config.yaml
n_head: 9
bias: "none"
grad_clip: 0.5
decay_shape: "linear"
final_lr_fraction: 0.1
MLP neurons of a small language model. Each row is named by its layer, matrix (gate and up: input weights) and neuron, and shows model dimensions 112-303. Each number is 500 + 40 x the weight over its row's rms, rounded and kept within 0 to 999. Numbers have three digits each. A neuron's up and down rows have the sign that makes its largest values positive.
After each neuron's rows, "fires in" lists the words (lower case) most often at its 100 highest values on Wikipedia text that the model never trained on. A number after a token or word is its count.

L15.gate641:534560492509509533485465444525556432534535437440596533492489516522493573585515600478527471470464465489525488519475506452508573511488503521556513550492493489548479465486478583506531510521516510518478467483479453481601503481475524531530473523525483484550478480452492461514526555502516516553433510457514440495518554556480533508491476522481447554499434500486424553498569518492431458470522437507571446518574430418433507551559454531500482440495513482493438540499520562516569445511448443510447483539489515507482488579467513535451495537443544466489496473472512382476490502488518472549
L15.up641:482443453499460458536482523466521447535486584537482439460619459522528446519510551444453428505543486500441570510540487513476494491459548504525539439506504433483482465482478530527479535440557500475531444508490479413556449437479508449566509538469468501446554587455496564502520576461504459488466506532560502468493512527532492470507490422490488517489459497477513515520484489538530560539528462463450470500476454511545474477494512511439449431463477523519563539443529483533460426509484544493440494483525479499458475467525564508538504603495478515494612487566423545438537489474471443491
fires in: "would" 25, "may" 16, "could" 11, "for" 10, "might" 6, "will" 5

L16.gate1510:518433504435528523526512486462470417478482437499474457502612454434554519560474518431499582499503459529547460540479469524450490538476467526499472521504491462541515510502439543584504544547510554471549549590489498448521420522469619484490555444505386519423533481505501429452473431517528474536437500492530540528486503465483569510537501490474456552553529497521494481454538467483514531519485457482496545565496521521499530408533522488549526541574526572475482476526428523521486483503523588512488502547551495539484484530487501585539477464523450505526531514483483479475504567489503463468
L16.up1510:488507529587418523473538470546546485620539483564478482501553579499496528454436483503459430439514553520557428546489511426475428498526512494514497519453425477468525508543462492533516488505462529482562479538483441462449469503494534588549435541456520474499483524480446493493493482482493502483431479470544472434479598557457486481545490457455415510549609583542480501581563463496545532489548493432553519520515519514489548504464417584470526406433485566425484443453401530530442503498564534460456546545560506531531467600538489504488474540496412488561484518503561467489484509493523475491
fires in: "an" 85

L15.gate447:508491471481474526497521514465440551604488457560442485373451561462454518493432500526486445488454523484475463479463455511523479463498528550498501460445425448528509498520466454494462472523479553524526548463545500472411470514522480458532553475511379477490505549559545499515472530493492553508571459559466435467549478514533459488529478534495478454494590494491497476534529474413487557447481530518496425473494487553505493547521469525445471493460515486505503515528543464521550517492501508500511511421462456531564463497461497473506529529511582446547530562453511457518470400520442471402
L15.up447:522482593412478493475478499502526530495534451490462472490402511560598451547476530521483542389464500549512484406524552530491477539481452501495486542460478468453546514442517449467526484469480570524500506486407490535451464532545492560475563554489529541514556518468584519540419523498559514423503537551495488449561408469469485547501499610532493465529518466442524456471446492468518494557522533531550453544476500517495490518564504514467508549457499490462409527495496487514478467544482489503439508469540548570522528489496496543473531483543475507518501566485573520547557496499455510508
fires in: "1" 16, "2" 16, "4" 9, "round" 8, "3" 5

L12.gate826:475516531468505505508472531442518494532497525476490483533503559485503476519527562523533496481497478486522515556458509476506558507505496453483523488559526472463547413552460555523498422468543474480530459494567556508568481438492516555454495565554500565559470465513506546500551539574491580515519465514522484445527527504591550592483445489426529483497509476539507528455526481441534539473473484530527441404520446562539529446471471535420441487501470508534559527515501456551541429542539536474453442500491474518493546508594560473548519490472572457470529478525475504479514477520520573449
L12.up826:485512503458461589495518497532530502438521551523472424494517490484470483512457494530522509552492510474564490512563512516453533525498506584474534510488555516532421554569419561572582516497485511536462451500510476518430503475472520512613500522497562582493558473409471499492509469470517478466426536568488467536546430486556494507538430526439551436517553496427458497466504494570509471492558473510495530458507460459554533531492460481483513516465454506487489477433571494540491478542514489522514488552513543531458561489423557577557421551544501472467537504524531511504578492402513466503
fires in: "2" 53, "3" 19

L12.gate561:545488497506558526532514624468474459471440493525496490406493485512485477529581487527523450531494493523473563537493494454492513396507463529545481495471516547458503472505524570521505519492521561518479497475561525610542489513501549492478481449480558538444538491549545472533429516521473473470478496505574511469524491484535479443532520422520467504510512501589523526516520500530457521557544448522539478456530452513558422443539514495462533469511548541508497457501521530516507505494470548557567520543488558484439471479485486518433477467502463460493548438493526483555505512445600503468
L12.up561:477557558505494487478532488565446491393439586468514490566486485516551527555563563503516512500511517533513524536515557535481465493531455486469563565440531473525440491573478482505517435490516536560532522499485516561557498485514534549393510507461478584510538518487537464553473513509432459525498512455515534546471466433477448505460415453553474520458496433550418466489522514571513461555461543508503584491427475459531457527465566530514514555405494495476550511489481480516510529477503568416513508465493564495535511533533510506437435395518548511517568479450458487461464593447490570441
fires in: "career" 26, "years" 6, "time" 5, "degree" 5, "work" 4, "experience" 4

L9.gate602:523479535462497447496502583525451500455470539455499477536429505647536544542522509545491439587542491531581504537537526451462461513490514480535537442452462526475555538424472448562460514463456562505556480561504424564480503473528485492527545532464527541501520489473523489473448514588568483496478481424493584455512515446599533499544508522511531433501498462553544528497519482450502476461494378483492478494529453526505496502562436575467517528507563502464462509521512466415478428494510556533510489479480516508509471505520515526455515441554482511567485484536495492489573409520507440458
L9.up602:531555517439540489485489561545441486451487509514403576461517497542454547552487547538521446506527483532569492587518502535524437489516496486483531495471496507532486516480492419546481510436480540579528472513470394532451534522591467478565516518490504531492426487486519466485495509558576475513514508479529479447512501520545511540494511541521611522389575446453477526484560556428469440403507465550519509546478439511498590490489462524461482584503577486494474495482478469413424577486519490542457556461518534517479424486484486507448465467533514542498559529566492500468523451490458559442
fires in: "company" 22, "records" 14, "project" 10, "magazine" 8, "press" 6, "label" 4

L12.gate530:467469453531464488582469489521436488494463517461504548523522517529517503491553520533520487523451526449454504432504483505504457483628553487468469526467559528463515467476455484503465489530481530549550566536457466491515501409548543442493422470525536525533532461530468489454507508498469450504475514472537584521477504557518547421483495417457488583531549567443500483528557545513521513448480548546527574460532444497566484563547463498499479554497536491417529496486430520571440529444452506494511471618499447526455481497572531591530431504478456526436509424579568481475491547539508479546
L12.up530:531510545523489499511488474531483524454503545482512514519504527507507500536567510435482465497491499463539453492476466485416501509499466487510538599470535466465498505534561479480509537490556524564484547437517473526507396513495467460458477475486644545448512433525479481507515445556498522463493457510543542556475549452574488485579553490474476520511467479486468428492534452451485526505524448461499561507577529470519576453537492498371630382500525513466527529467581450492439574441481479520452483443507521509454479555485511535469538470553522492479517489524503501480564481552476489475
fires in: "of" 20, "with" 19, "on" 16, "from" 13, "at" 11

L9.gate939:531505488577418526502528448544487506530534540482454446482472466547519502502488489515484493470523558551481506502522509464485450458545410501486437518513496550462516507502409510588513473558459473548519461509508498474515478563541499539519478480451436505501492440566462477470528485495523492482500450482531449482538440546532501426490526494562548525558509495468468490461524532561474496509526510517452496510463517437494484543537526514552450487386511550443413495532470475453464529500516489458499474495493479459463517525456548458478461445492543496563472477439462479445546426513545495504
L9.up939:497477521570458505527494579599482461467493493500507548526480496552579521549517510554494533568414470468457515521441444531428509451497489525535455554485539464478427524542474434594470536555509541532432458480432540509486547541498445490483402414443470494578475493584470415491577486502469463464486429460520540536479510508510601544459521413480507536615507481482491466530498506470475536521503498524491529491513512462516468501441507495505491485427511587450436517486441517466533529506531540506524495512507469494507487550515506513451428443472503435561519528397448485426481510538508474522
fires in: "with" 64, "has" 19, "have" 13

L15.gate922:540510495496535488559532445426473462563493450531486458528485441477570510542442460437556585482503455554504468449576538450499465478535509555514548492490478525599504517502488576457515438503491459445478557551491501471487544478481491445495500472478461543426482493505577452541450488494483537537561561455514440500610556479476438527473533478509462481488492575569500514477482608437525476480505536502485568521517531574502476500557496558478516522536480476495516504545445517473542521577568505420524530473506513474532426528539455501461450493468571512529542439405582571490496494534566476530
L15.up922:416495502534563504445436456511538506540456512466519482574468520460465492543518505495503486530492494550442464510467456467499607463569441420501486483505524452509488452502500476515544476507546466516487519442644485489493520483452496443522517474487510485448451536497459546482551576484409560494449524426512483495490527451537526486532491508489553528538510480462470513562455542559567564493438478510538604460595445498455539515483499532452470467495541464484454468468512538501479563426516565514477473482569454550454551472502528475508513498460510472479528482511525488463508552590434428530
fires in: "a" 51, "were" 9, "an" 8, "was" 6, "large" 4

L9.gate529:463481488486524422497480438515492495611530472499505491508376500500520455452461508442541572558467495530504505535459494581460487462496552485501545485517521464459469506551450500570511517455489486487514512482563491495550501516443516471456470505570512465512586529493458499558497518548529473514497492467497514451528461554438443522476542484467460588509478497501495522530521505485529573500521486542520478533493506523481521486433578541574458521529495520466533568475512447566529499485465475465487519523476559553477459506523419474531521471518423446453515461412514470438475493509511453471
L9.up529:512515478449605417539469582542476482464502482443511513481495464533524453489485525509514449506524505470530517482547553546473538531482409570560484484481497498534515509476567547488555535570541480550503489496493512478611511513534541494524499491484470567476461459442509461463560480530571495474520534525525568541515447523540523450428484549474479479546536440473526503466543487572530503444541488510494496510450560597462503459505526508466513525483536468469496534523504513495482518444471483443397559548444502530435564466483452442485448485512547519475563473536445546430517504521594537495
fires in: "in" 79, "into" 13

L9.gate499:527474518579506474460607481463446530457479479533551457573498479481512527498512436476477408448507520535535460425521414518472489574444476539511430551452564502462585486437530456538508535559552412512452448542456493516599510432521515461503483444481445484476524498528454497551572453514449493498566511526463487477486506516518501571484464455533498465498460499490498414561526448458457444462501464529521480551515495493520524511515516485408504514485503447479492506538452553519609516506494578414490560506410537542583481515457511533497493501454480527508530488477556504532575466473507498510
L9.up499:514530499480497518501474508472514524535510470503540572460512505469521502612571461503527523494550467480497482548488448478449547549523528487458478470508554485518440530531508526485462546568467529577471490475500485385481549508457455426477514508499545463449494548449469471531531478391519504487503492419559453497481471519536500471459429531502507481481435519563556513459484518553466541503464488498482526492552539500482485567477526511547514440503467520486585511491523555420466527483538441428525605529509469536489558474535470504556461477444538459501488407435511520463455585564549448598
fires in: "there" 65, "result" 4

L9.gate1083:521405441416455522551483487471546400474505605517508507598496495550490499440491510513514411539509493511497522509517498481509521472467473512486554482491556507479447486479515473510505401562495467545458496457565508464538539580526468547491546485540449396525468481557522560460438528471485453533532431497581516516480494526526523487483492548531590486455507465538445473559440471431450470499454455453448460492521522473464503480485478495446579481515556507458473523471555515434493473442514417453479539508469523550481556528496489529518450468519479504462526530533420485443567551529474464556
L9.up1083:478417519490534537468432509461517515413511514544524599466497506459477443476420516446445556521507497553490537523463490459439500524478558471545530515445568471487453578577437429506462492476472430430406488513430520528448461497490520410481480492466515446493488498489510522502500501487559474532463494552557503501460487531392518502505483531412528429461505485453493569534528453533492488550518538490510469444521463472467492505405506540478498557528540480536541536467512566458486486516520563508513563514503421466474539508434546515469523534521471465495515461516454552472532415506449491492
fires in: "2" 50, "7" 4

L9.gate1246:514552513523493481490490440497576480588459540556540492561467506525529460469555571484468472602474491481482478453487484485426495480523540454510539456503573547464531507508484497477530514540455558550531468411472472438500509484488524519508526505507511530438544531409452600582449445443519490452497478366501493519566516571525574483482529518433498527564479527457494542510498589504485572503452498486487483453448510458436533431519596488527512502522508590544477451519512479501525486462538474513464451495475512470497529480393515501463413474502477527554551501494533475464487544544573494533
L9.up1246:481473546621481527524486494545535491431564549499432528505452507486543475574529584491453546553534528483509485431459518500529480502499504507524501459571480505439542467507487487514528524473521476561497553463510477483492489523432497517528513517489551461467479468526557540489506535443425517424482503447601502503474423459479569412478496482529484464465501484507467548491506480447508561510509509525530438521565369414569505440527494547484492479545452506574573533470539492499475450484504511500498602517521508473494501469483526513561464593487477480500497484500415557482492502558624450517
fires in: "can" 27, "may" 17, "does" 9, "did" 8, "could" 6, "art" 6

L16.gate965:535477404400502501476594475521510552475442520509477473558516509538481486492448516506478544513567467475558497491593577472504457518500515469501555486489526493413426462451524495535450435543506433481491538561463507523567440537486536532511491558547399519455580540440511534461566489393459461533472513486457472500496540533501547568503474539448493518485450464538487456485492473544452507524469492550485532497469509536460496488500453501532536466513492525481468424579600468493498426485523514513538502477477518386484488476479568424480415533504511493489407394452506535528528467567471447450
L16.up965:550535576494481526533454493542447479494499478517455492489398529494514476534464597454532513494465474502491570468518565538499516549514476496555471506414414521484498489507550532535479495534499484504495436551468486496521474423547521578462495470546501512503458561478515415467503499459446529448555529513499539504568447540493436459498498485499463493466599506460528559493562474546537445460482502593553489495511477483518431440583489518477592475481471438454563550487513545476495549456527526431449535518501467447512471508512470463497560389525433428470504441527520457554512397517485504470
fires in: "a" 74, "the" 8, "oz" 5

L15.gate1434:563526498528494433500510533542534474464447551563544531462517465497615478474464506443513521452487504566429436481458540495532540441517488486550474487457445560500503518440545555525568597423523494473484516485465489522492486441496530543499479530457466511406545503510471504520532576451547546536505556460517525469575502529497554501473522454536446458479481562490528556492434512462506437490495479488484447528510500473549434443600467444492478499533504549466483493476441530476481572504425481496527517507493496553455503497571491543407450480475466526549517440544553558499443503503526459509
L15.up1434:543527462507464448486455518536517527536523527509564517440505488544484454521440464415511578500492561529540484484437535478449492519490416569534489469513501531545519577521533553480504472470493465521456470507465497567476392519505479532517502607473467539456507509512518482547464505510545547519489517471512482484492522547527567456494485494532535426477450561527479502498411459515494521471483501495561454483530503470551476495575454505526448556539483537523457489432475482524471590483458474496459508533435489561466472516535521521472502479476418509555511514530532484487466440577565463538
fires in: "october" 16, "november" 14, "december" 11, "july" 10, "september" 8, "february" 7

L12.gate285:444426481434453575533550496510470488514510492535449489463554520529513436495422513515471532505496499506518405494477516503469526537553475507513565493494469479516557535485488523607546538540495468500553528516519502512504486514523466490485506527481524512413542466500540450478434531427445515466472516476466539513456573476548506467522482428562482482511436529462519490443484497495542410564464475467494510513496543477462459522435496506511501590499495478543465496480493481489423459483534456485489519491490461447492539492503510510547501482458470435491480480515534498495511501501488479418
L12.up285:529510503551436509458604554542473493535487501535505516486504496521519518459440576489561532517487489513467524514494499485492508531576511524528507543520460475442499518546525572512507593557522427476479478472492465503540440452521521477496547513465497449452500411533527492537586589374468478442550543481464479468534523550497575509552471481507472437501460571481437487523494453510522543487557445497498459488514566533480539465539518544501522456542534485486501575440542554464500508495445556440506455539431615506450552565432506547465464485490385514464517417476515551446514471475541480495
fires in: "an" 44, "a" 14, "its" 6

L16.gate970:561484495524541457569510520417514422522503574508493433543443575445500521563492461422537538500565548512541524490510473452512491461575549504444492446409488474491501475488493450562530458472520396540592529474558534488455492470562502480520470542501561510437504441505498509489521514481531506493532500481492590525513514448562578463497486496517509435487514473489561637464516512544460511471491423540526477481496513443553504498507532467485464474465479583464564544453439535517536506484516476415501481519474470530502530490493484508526510547520523432509522521467503520540515518467479532508
L16.up970:533460476460553493511490560451527484518527543590476467516507527451512509508464434458544554529476498510482530455551499512539505453546529467472541482520494462638435480550447464575455441558466522609520459461499503483454525542528549457532492520470515547508575459428480440484459472523487504578513467448505542514489534453499519446514517489450588551448535485539548480427519498476443496477532451548497539393551465521461511468503499563498494490476524496475569550514477516581535501435444517400476533544508555535525521399459453494513531561521542484507548485519549504552472519524431541526
fires in: "1" 40, "21" 9, "00" 6, "30" 5

L9.gate937:487437514544512426478501566528408571510486527537536487482489467516481525520469446536506492477592492545539491472495485459457454472502584446574478543507499534486543469472539516545495563524470472465499470521532512444481500522589563511453504454466477478472614496517467523473514425450504504434409517564493526484530489523513470432478482463449523522487492448494498430533562540506534483441496478467496513427512530523512460524548560484483508465516455496525535502445508467479495550488538449506569457546532527480517552493519504552446478544469491562501500450533449517546505471569516506561
L9.up937:560548536493467478502510494496488494547568477537475570531560501506527489454446628512507531438499478473478527528463462600530535483487526475478545578560457458437503430494502557565553454496518468517547486553545549501521506437521513414455463491508526521475461480437531518539535534491518474492543443488556497566440477474477500482526454442491462515511522474480443449502500467523573550529455516505471498383521476562492505522561583483523417490532499532525473465534540470506518463516486453552483496441495502495428482543533459534476488546542534458448506465513510520520490458546479479452
fires in: "of" 71

L12.gate1426:503561546546472508512461465482484534477478497529494427510458528492480419509523485466464509486463461519498541567482486516437525480546565457527500532459505485500503488485516519551483508564498582438579500533494470465468479461520490522408458503507478480510463591467444538537566533556549453494412452525561483481441473563510489439448457518476437521529478497516525527500548564550494522449508523504529558514446467568560453486511476506507488474491496562583511468510476516489473484542474522499542523568503501506479542508482498588441525453464435576483499447561465492516459492477582558512
L12.up1426:518570545559433545471517533418523488446440487508489440500510489502494493439499503512544592469489506439523472468469483446510444505517493441472500481464494431425451533497473516527570461559528482505465495427518500431468530531521505574495502491546505473466481479513494452436541456570471436519469517500506515482529539564523578454463515475490532549469525506464481571464480524496475524486490510503507405466517515492434518478495563498504415394473426536539586494561481478525510496485491509483422534512518526540471521525491484518469494486515560527498518456558475498526497581529506452568
fires in: "to" 54, "of" 17, "t" 4

L15.gate1257:558488422434447469483505440496501512570450501474506568455514583494456390493507479446428501466527551542574450518497521495460476477473449462592442580414454483466509473521497558573542493550475477492504481554468495481484507536551456466526558486509467519432530401437466494462495547420504498485517493542466492487498493515495528523542483489500481485492489486507493522561532519521485520472545524397469483507486560478513545525466502401503513481461509510476477497476484505450518539464434456433558514576450500540489551490538516467494485478562442550412571526436524484435517513514508406485
L15.up1257:417587423516451462490522463521532447477460600555443529468544496543504500484454556571492526581461483511534479486513491470480424511508488481492541597524529437439439496489472479494543477540474450491487527518446471521498543545584544475499496574519502510429527445490464509505527474465488554509537538474538477474481515550473510548490466472460465521475556516523535454495501481553557501464519553426552518501484517573477519511502487536500488463556535422422509440450514485468423470552491563485534549556583508582475532563505497545534409599533464504504560439506480438482477500561482459490
fires in: "an" 27, "a" 26, "second" 7

L16.gate1055:476559451535466531444461483506473513493494484486439468564436545458451437467507492444484454529458536505494422502503523577442492512485487463553474561508549468476501494504444513536430511490529477516567472420475430455473530499509514495465460519462418522451491542445492540517524496424497510513555520478557506543497545512485517518465531500533448472510486465446504469498504506586488521522555529543463447488542502523599453530547458545523447476484519536459490474426510503507478445514502450500423459487481519535435548534506476411524614486577492525533545451536527575525496418531556468521
L16.up1055:476482451444474536504475482505444455464537566449546554514505532504571515508476496477487493503516534569498476545448509496486447543560464520499509499478540512452449533513496515489471442465483498573453486482539517508497502463458475543478551549420533514494600528512508496480517442439513562474457580480493577474529469448512489501470478520471499481535499466456538535488469494543498406443578517560469509466503429513548511531488565469427454535518512444532425525447517503477495487521483441552507487389546475524398517501534498466438511510505532429511543502489470466480519557486493465541
fires in: "4" 23, "3" 13, "5" 7, "6" 7, "8" 6, "7" 5

L15.gate1456:492493470544465520450462479478520441535481499467430539569464507459494523416435567462517451499492506496427390497448547519472538541494518487477508530408454462463480494484502447543517499526480525473527547449527478448557501482432502532546486545432552462486543467495473504528411411493544478487441500466485511502460527460552501496431483520527503523448411545522503469507497496563548467558523536536469447476500478447553519529488498461484473528411514424513475507507465487549448523528580525512530525508492528475488585565525472501526489467454503452470516532523596554484482566471425435429
L15.up1456:525505497557508503462477425449525443446534496500508496507441474520481419424517418474503472584476501520491415528502575537496481476490505572530478475502489448402471529454511487591525482531556489521489552504468444432448484522519496506511509438501573445462470472576533485435572497532549487501592528514533448447519517492506499514422514470430482536431483454511572490500518500453533524484514512502521492503524522554525447530543467444414442565463521474471573564448482464604449435506547415462540517529450498557434538518466443484508500542459499445478470477452500511539597558463538453482
fires in: "on" 37, "about" 16, "in" 11, "around" 5, "with" 5

L9.gate551:529565499491457451523487479534531517495477505481496491466505538515493478458496538433405497472514506517510460489501503410451529511458474470549455514520477522446545515459455457432601544516491499510529530484457481494488472495554509459556484463460449464465557462532475445464463454511500530532483436562455484492549475565476511458454510480504506546535471535438505530482493470491544490518570575528540489507513523526500520398484446509577445427488512518451486504515526462501538477491554517449478492499513557438511547438492499535467484511530447478460471520509480522495580435559492460532
L9.up551:448483483585502510477445508548459493508469513558492519459516546527466493503540414474506555558525541532461547499455529590533502478537539464495469474534561476508467535444520474510524536470531465411419508489525503523527428510425553611514503540476481487573524452485502467529592547511454513532495552512487558437514505566529509476511468515476464504560558467485452440491575516525561508505435504491539537499542507502520461563539622524467540496553499447545492476445530561542457483517431558486492504546437512497442479465584512528504519533471506491533445479509469457466514498469479511486
fires in: "for" 28, "he" 24, "with" 9, "left" 6, "like" 5, "joined" 4

L9.gate1092:549482467497454463465556467556446554517511499472505460495523459498492533500554480484469505508483493507440415525483507443525393524536552487532485495507430560443526500466499505494467486503490490503480521615527416504497539477506541489479513510507524535515526500443543501521531460432510509454471471458511436477525504483601483474486481504535556466480524485517480511468456471518531509544446545494528534480470453529527458524509502514480487504525529522418552498512477526541555501477481464459534534419492528548479503476530501496441460579536465453414522420459506480515541545523535421451
L9.up1092:526570491533528495464518497574449462490506502512529497516478523514488490514512528500496458447455505527518432507528450479535439458532526447514521446471496493514477461515519516518424442581575469497456486554503524420478544471506488509477485519502572514487483496427505517494563469476499467478559461480480433592538521485553429505459473520414502422441499447481459511457541498460479459469438552487513497470481461512494512516449583468505524539467465491422510480484540455486516585476453471465491492510518478547484459510491441491460462555487579511447543441491572533491544509504523421509
fires in: "there" 62, "home" 5

L12.gate252:488538510451526512460489514484539501498476508500481468469549540486577497541593521505528519519469450487467468559479533519534488456524520463482471526448556394535464460554571441512458429526505548516559467535523490477533514518535538482520542556473592539515495566542526471497487484523483439473547449458493520488480530473405496532492467525542488551462538519479443574514514481479486538508580529566489571455458475447515510520423575565496520549482546480526500498487506433489482562504472530505474495458499378528548436531522520501495510469518526507464467508561442530477460545488436492438
L12.up252:562527476519491511438530424491473562459515479435570526504488503577503465476426513520497561487517482480423478556519516497541527488467468472504479503522415577537555505487458507502488452523466462481548489503564482481523564475488434491464448509484469533507496514429444576392523510505501574443494486617513446433520563424470513566464469504528540511494441501505435450506497455506428497498434466464474485464504550573512473510558473532509442566551568568503505537454519552521534471481502469455505495509523523445457569476414529447496562469444470532517554510456514517447449511502425456543
fires in: "2" 23, "3" 13, "4" 10, "1" 8, "5" 7, "0" 7

L12.gate1274:520483494572512501450510562493445528564553480487530522552457477573510513454536500577447461530512486506471504506504483485542536503510525498519540399515486467485585456516560505472459500472492462475573525556518547546477445489488528476431535557475500475412510527565490555518469565451532538486488544581544497581442478517462557490512509511490485488530462492544587459541481501552589533472509452488505532460610463558487502511587504534413497522523506521437533543433583478454503523556519547433433447551448506508457449537543537569467504536441467512504544473531483426533495453490523477479
L12.up1274:505445481469461549517427520515486480502494481495476512462547473487496508586437522494551436529507513544600502560470460533539503432534514548443444466425427556518509526520511524531445507500463498516476497610500504532508482486472497543558563520576459441419521520498505524485489525470531534575475448475526455476495489494521477511550485485534535408479527493471486485589567500551521439535488490516485471551542508518499501540536522564477482431506422558451421507469499456465510485512487493486548532447494484537524594430569530441515497453426445581526447480564553476458529402560513478515
fires in: "march" 27, "july" 18, "august" 13, "april" 11, "october" 7, "february" 6

L12.gate857:561524533561548463463491494451505511473449531458493481520441418526528541581478513528489505490510563462516502494552492529512520463456559492453517405448504442552471496422498534581466496516548448556525512545552526503542588479515495490548466543529505483530549527446467551530502464547498538511453490533440513517483487503471495478517577467499371538515529539466437517540534477537510517462492516496506570531489527432527478514527513505480522459457570583445507515475540449503537539498497471429426538509537523487503475570455514532421559556543396470458510445528446559549467421459513584434
L12.up857:465526489430462534526526450431512492495522528520533554521573491480493480476492416475502498473472550480575534477561520573463451533497417496493598499503417448432440449506445421441516460486527490534519540457569538516491493441497478486509529444423468462487479531546584537439483533500556528474457542537484470474451486446449454577479463574453469443566462465439515528514488465476538564497520535526520423481444479510518569555542486541524574470519526638568537462506556536527481486587473495509459486526472557451527526501504501538500529515557521458461491545505472498471471536537538481507
fires in: "6" 13, "4" 8, "2" 8, "9" 7, "3" 7, "7" 7

L9.gate1476:545547529535499553546519487472357549459550518554560552562468436474513527499457566466517426528516492513507537466588543502501506496522485450538576566519553502474470420501493431434585466486561555526453446504522484474535556550548481562421493395537440511456558490491505535551560524442449492506520440507571458510522468500509570528540460529470518492576499458505533514466520457452438436498440504497574462494557512557530509504484434425438500515457510554435440498448497504519485469531511498451551491494456514469498503517549464518511502519466483456480493481449524522529548485497419474485
L9.up1476:491473556554502561502511497541470539450511538479508481503589443500492489615513559450555465503525530462467540484487527442448488501515459519484495502404505556554460570530548518461507543566479556414535592436525520481560508576479447461467491526466501442389505496529500511480539459498484503471489498523467539466538482522464510486526559456484525514524468509500550502479523418451491433546494529453503538535546476463529539508469568552516492447472527524531537497555489500577614465469471459474522488592528501444583501512592555542486511451419482486531513539530485448579523592485551475548
fires in: "art" 45, "honor" 5, "general" 5, "alex" 5, "control" 4

L9.gate931:498476488461518478515468512433556514434526473483518492506474455483541467496473512490435486450521498528511491454514565502528400552557535411441461452497487494446591477582501484461588479547516463533503518539500524489474559484516518529537473517508474455516459473484426515488523507451557512512482506619540543456492516544534543485451411513502510451457488487538550514523525435555492513470495537469541526463629539492527452539562517520454548481530416517414511486453468588471498459529572539410489452475478468530520515491564544491542476415512487534509549439476510474538496470448489470468
L9.up931:478415516468537494524507470609539508481439535503472529480532474503472482447468524604488468526569476500525526467495515486451457543527526503495433436413594498507542549517502496506466544490521464532604474444584506492462512485464488510490512565508534560487511525559509441477500538585459476543536479598503439432518428498510507518534462430490463506451476524476553536536479543539491502502498473590544482532447509461547426601478474545499535475455468504462549500515596529585507487523459545542527503428525443566511477447448483532478481540563471515506527534480468523598486460514463519470
fires in: "2" 35, "8" 23, "3" 8, "82" 6, "9" 6

L9.gate1327:511492538547480553526480537498515507449523534438468455542404524485546457503502529512539403526477552528509459542470522461512498494542443491506461499548513504458517441489466490554484478519522537499453439533504458484498574543509507503507512508431527483461469534584526446576518493547441452498548542563519504515495563425503607494506488523577498443505515495499535512561508483509484493506525483521517621482492458487500515523521431600420589511517496438449446469508488510453443566512553524404528483533515530489542441557451498520450487470460461458490532550530487407448569528504534540488
L9.up1327:505474476515467481558528489458522484464488469437457495455565456413552484544453486501515583426564521466511442536539483496489489471552560528519495449499527570503396506509459456520447516502466447505514444500449555507494515500506522404523508475467468439513507517557476492543394526455490527544484473460540499499499513488511494511445510469547426546495525486460532515574487474473478515570543438568543491488523571431464462493485495439468498496481515496508527538487452508471500577468590513500556506660598505516458507519473479468528523483558430424519471524453460512559487536496496508556
fires in: "there" 40, "well" 10, "over" 5

L9.gate994:434473496462509481490515503444481433458456522471570525534499492521503521466506581482447487526491488502523485533491526501481519536470524513456469524494469436458521503571481504500516482564491472453507526496558539452484519514483502519482542445529484407475563539552397480612478413459489393468493541485480493522538499483542431454482451421415477461396466515504472503535448576519487513513495501510534474514487570562492467470461591530503435470466535487500553458526510489465460444462471514512488579497442472496490513506596503499512481454466530467449495520453596484486470613588500514444
L9.up994:492455458531505432475494525475486467441582597391481537543523485524443462560527593435549501515560511491519416432464515515472519488476459505465501483532437510450520552542538510511425563549516487560516544518503513451460471513519478456475511484498490423494502455456473471517510447575439514431458575445481512462527516426529502488430481463459473480444540423455457499519518465458544501528488483503491457506554510514514505478459482502467457489539567385579436510458523510492482464490478535443493536469472521492535527514474434600499516546507564485573536475404516569508463536503512523508
fires in: "in" 45, "on" 10, "up" 8, "into" 4

L9.gate948:482519484517492548501466524499488538496484499549542558455509511533555477494531430468387466485405507445528448521506506425563559538511531450511552467478436500518487470521489510494559486510513445476446430508614509451452475492457514504437543568492474499503505427521520510394414488437560511461516457561480559544503571581604520535498500483498502476530495446502499592495430550518512458502526561514488501472430472592475551539435543447524478479519498530538494583525496522552466541520517485454495509515528446489518483510533524537510504545520430565375523527486581488435441514458461437445
L9.up948:492536502476464489488525588523445469460570528513529466496492507490541494510450463535496521485520510533491471576513515542458409498486494543497501428612502521450524499414536549481497523538542491541486473533516505538430450505462519502445525415514518421497592499554526442536506524444482552477492461474562471444425501533421586487497468545560494537503550513435495494505505490483494528487551421465502485593470523454538539477466485527521543601573519502535478492512514510522452516525432546496489421474484485533499494525547505501461452535511515521478522519477451511446555435494475553422
fires in: "an" 91